Weights of a small transformer language model.
Size: 16 layers, 8 heads of 64, vocabulary 12094, 27.6M parameters.
Architecture: no position embeddings, tied embeddings.
Training: a variant of Adam for these matrices, 540M tokens, 8240 steps.
MLP neurons of a small language model. Each row is named by its layer, matrix (down: output weights) and neuron, and shows model dimensions 64-127. Each number is 50 + 15 x the weight over its row's rms, rounded and kept within 0 to 99.
After each neuron's rows, "raises" lists the tokens whose logits its output raises most directly, leaving later layers aside.

L13.down1210:55 65 47 52 69 47 54 74 75 44 28 47 39 37 53 67 62 58 80 40 25 28 36 87 65 69 47 46 59 56 52 53 54 39 60 55 55 62 51 50 99 51 13 26 58 37 40 32 54 67 61 54 34 42 23 41 54 69 54 43 60 49 46 20
raises: ",", ".", ".\n\n", " (", ".\n"

L11.down286:40 63 62 55 51 79 40 38 45 72 48 42 52 62 60 43 53 52 73 55 61 50 30 57 49 36 60 46 50 52 45 66 50 35 43 55 32 29 34 66 76 44 32 44 54 57 30 78 57 65 43 53 63 25 25 63 54 77 08 55 68 69 71 45
raises: "s", "pts", "ares", "ies", "ures"

L13.down36:20 48 42 49 46 72 68 43 55 51 61 66 50 81 22 36 62 20 71 77 46 27 36 64 33 64 58 51 46 36 36 68 57 59 31 48 39 41 23 25 41 49 51 52 46 54 46 75 50 38 40 52 56 31 48 44 48 62 36 84 49 53 56 63
raises: "\n\n", ")\n\n", " †", ":\n\n", "\n"

L10.down933:36 42 49 49 66 64 52 65 23 46 33 75 38 76 33 47 46 25 38 51 15 42 65 72 48 42 48 55 43 41 15 55 57 44 38 68 51 69 49 56 37 59 38 34 50 51 59 66 66 41 60 28 15 20 48 53 47 69 69 37 71 59 52 52
raises: ".\n\n", ".\n", ".\"\n\n", " that", ").\n\n"

L10.down1026:41 79 75 50 73 39 57 61 38 32 71 71 35 79 49 22 49 34 53 45 65 64 52 00 61 48 49 30 38 32 50 60 51 75 63 33 49 67 49 48 21 99 44 29 63 60 55 53 54 48 46 63 41 50 78 58 39 46 58 57 50 30 72 61
raises: " his", " its", " their", " the", " Operation"

L10.down5:48 42 53 28 45 21 56 80 53 49 31 61 52 49 66 53 50 53 34 47 66 71 62 61 49 70 61 47 43 73 58 36 74 34 55 47 68 73 68 56 99 41 53 35 70 53 50 63 49 65 64 74 51 52 30 55 62 45 32 53 48 34 52 48
raises: "5", "6", "0", "4", "8"

L8.down100:64 56 58 46 32 41 59 72 39 56 72 63 21 67 48 40 66 57 42 42 63 55 66 70 50 34 34 52 57 14 71 68 39 53 48 45 33 64 45 60 44 37 53 50 47 62 41 68 48 37 13 59 69 70 24 48 41 46 33 49 55 47 62 56
raises: "atsu", " Tokyo", " Japan", "ō", "aki"

L6.down692:35 38 45 64 29 74 51 55 60 30 29 58 81 38 51 59 61 77 58 42 90 49 50 49 48 54 40 68 64 91 38 47 41 42 42 53 52 20 39 20 47 56 64 17 49 56 45 19 44 65 62 47 48 50 51 49 47 49 77 67 64 56 34 47
raises: " they", " these", " their", " them", " it"

L13.down385:47 52 28 60 51 88 51 55 46 35 51 25 48 59 59 37 55 39 72 60 51 61 43 80 58 31 55 40 43 37 64 79 62 47 40 23 49 29 64 43 68 65 63 48 60 28 59 42 58 30 65 55 43 46 63 72 38 60 64 32 49 34 62 54
raises: " has", " is", " appears", " contains", " was"

L6.down682:58 30 40 24 59 34 37 44 35 50 50 47 53 41 75 52 27 42 25 60 44 64 65 37 62 41 55 71 50 55 55 55 74 61 68 43 62 85 40 64 99 65 46 38 51 59 26 34 46 68 57 48 70 28 34 71 45 63 56 30 43 35 55 67
raises: "0", "5", "9", "2", "6"

L13.down673:43 36 73 45 50 71 40 59 39 56 45 70 53 44 57 38 26 44 41 39 43 71 37 13 51 36 57 29 61 26 47 51 36 68 48 49 59 54 44 49 01 85 36 32 56 39 57 49 63 24 30 26 22 28 44 67 28 45 65 59 40 51 73 39
raises: " his", " himself", " the", " those", " their"

L10.down472:49 51 61 32 52 57 34 80 58 64 37 63 30 56 44 70 57 55 66 47 53 56 49 07 44 36 63 42 76 49 23 60 59 28 45 37 35 54 42 64 62 29 44 53 49 46 28 54 73 70 48 33 48 47 03 59 75 45 44 76 40 49 54 55
raises: " since", ";", " (", "\n\n", ".\n\n"

L11.down337:37 47 35 47 57 59 45 52 47 57 62 72 53 31 18 72 58 66 62 46 50 56 57 00 33 21 70 67 52 55 55 61 59 56 34 52 43 57 40 35 01 54 33 62 38 35 41 49 51 49 54 35 31 48 43 49 54 33 30 53 55 44 60 33
raises: " with", " in", "'s", "’s", " at"

L8.down827:25 43 55 51 70 55 80 24 36 45 51 31 50 29 49 46 37 31 50 59 61 64 58 19 65 45 56 44 61 64 69 40 49 56 56 12 62 33 64 51 26 64 67 56 47 41 33 35 55 37 56 68 49 38 32 47 49 46 51 68 47 59 62 53
raises: " they", " it", " each", " their", " you"

L10.down415:46 64 55 82 54 77 37 81 40 54 46 14 50 62 55 59 51 38 52 66 42 67 59 48 58 60 24 31 45 36 54 51 56 26 46 17 53 23 62 47 48 67 49 55 61 74 56 34 31 48 59 63 24 44 61 71 30 53 47 37 44 60 76 50
raises: " was", " is", " has", " came", " were"

L6.down65:53 77 70 51 43 41 96 76 39 23 26 42 42 34 53 50 46 39 24 65 61 39 66 47 52 36 65 68 69 58 44 96 39 52 73 34 37 51 50 30 71 70 76 37 41 70 41 25 73 38 55 54 68 68 24 65 49 44 50 62 63 48 72 58
raises: " they", " she", " he", " it", " these"

L8.down619:40 88 41 49 64 52 77 38 27 23 36 43 61 75 53 30 50 49 52 48 67 51 50 36 40 22 71 35 69 46 64 66 42 33 45 21 51 26 57 31 43 55 35 46 34 42 43 41 58 54 61 66 49 46 45 83 82 34 81 79 56 70 69 58
raises: " they", " it", " each", " she", " he"

L13.down39:48 56 69 42 39 36 44 64 59 39 38 72 46 53 49 57 58 65 40 24 65 36 32 24 62 50 50 40 43 45 45 22 69 42 72 36 23 45 30 50 18 39 36 56 57 40 29 71 45 40 36 21 53 40 51 27 30 51 71 38 22 57 44 25
raises: ".", ".\n", ".;", ".)\n", ".\n\n"

L13.down245:51 45 83 51 53 80 47 43 35 60 58 72 28 42 38 58 48 76 48 51 00 53 55 89 66 39 50 40 73 38 47 53 62 39 50 48 44 46 39 56 50 63 60 73 67 47 51 15 49 65 98 33 35 37 30 54 65 62 61 37 46 56 50 29
raises: " Succeeded", ".\n", ".)\n", "\"\n", ".\n\n"

L13.down423:47 62 68 33 65 51 28 53 49 38 53 54 47 57 52 53 40 40 49 33 56 59 46 84 40 35 16 49 48 32 43 32 68 58 52 45 48 20 44 40 99 60 51 73 38 78 56 46 64 58 55 48 27 48 54 29 27 48 62 41 20 61 48 72
raises: ".", ".\n", ".\"", ".\n\n", ".;"

L13.down8:69 53 46 31 32 24 41 65 37 51 23 69 66 47 59 56 52 55 56 65 25 55 34 00 44 69 59 20 28 33 39 54 56 47 35 43 33 50 45 52 73 58 57 56 49 74 65 66 60 40 67 40 51 40 39 44 42 59 89 60 44 76 46 65
raises: ".", ".\n", ".\n\n", ".)\n", "'."

L6.down1201:69 44 52 53 39 58 56 63 65 53 25 53 25 52 52 72 06 81 38 59 54 55 39 58 48 94 57 61 58 72 62 38 56 26 45 87 65 48 44 51 28 44 54 47 70 41 46 52 40 52 67 60 22 63 35 20 55 52 42 60 59 73 53 46
raises: " squad", " team", " Championship", " league", " Athletic"

L2.down343:56 14 47 56 74 41 29 47 57 70 59 62 51 29 49 38 42 41 49 54 59 73 67 57 45 26 79 79 55 56 28 47 67 69 68 48 56 68 47 66 35 36 44 34 56 58 28 38 63 48 53 46 47 37 24 73 50 63 46 68 65 76 57 49
raises: "ry", "ia", "rian", "sy", "sor"

L6.down391:64 58 59 59 57 50 64 54 45 55 47 29 42 51 49 54 39 48 57 57 49 60 51 84 64 45 72 23 62 60 74 54 67 17 19 21 74 56 55 03 68 21 46 47 49 40 81 30 41 41 49 36 56 55 54 38 52 77 41 60 38 21 59 66
raises: "ably", "able", "ability", "ored", "alled"

L10.down684:96 32 32 38 72 42 42 42 35 51 46 43 66 62 53 64 37 52 23 65 58 70 65 32 55 63 55 44 59 46 51 38 54 46 41 61 72 54 38 24 99 70 52 49 61 43 41 37 41 55 24 43 80 34 43 55 75 63 55 39 38 50 22 52
raises: "6", "5", "0", "7", "8"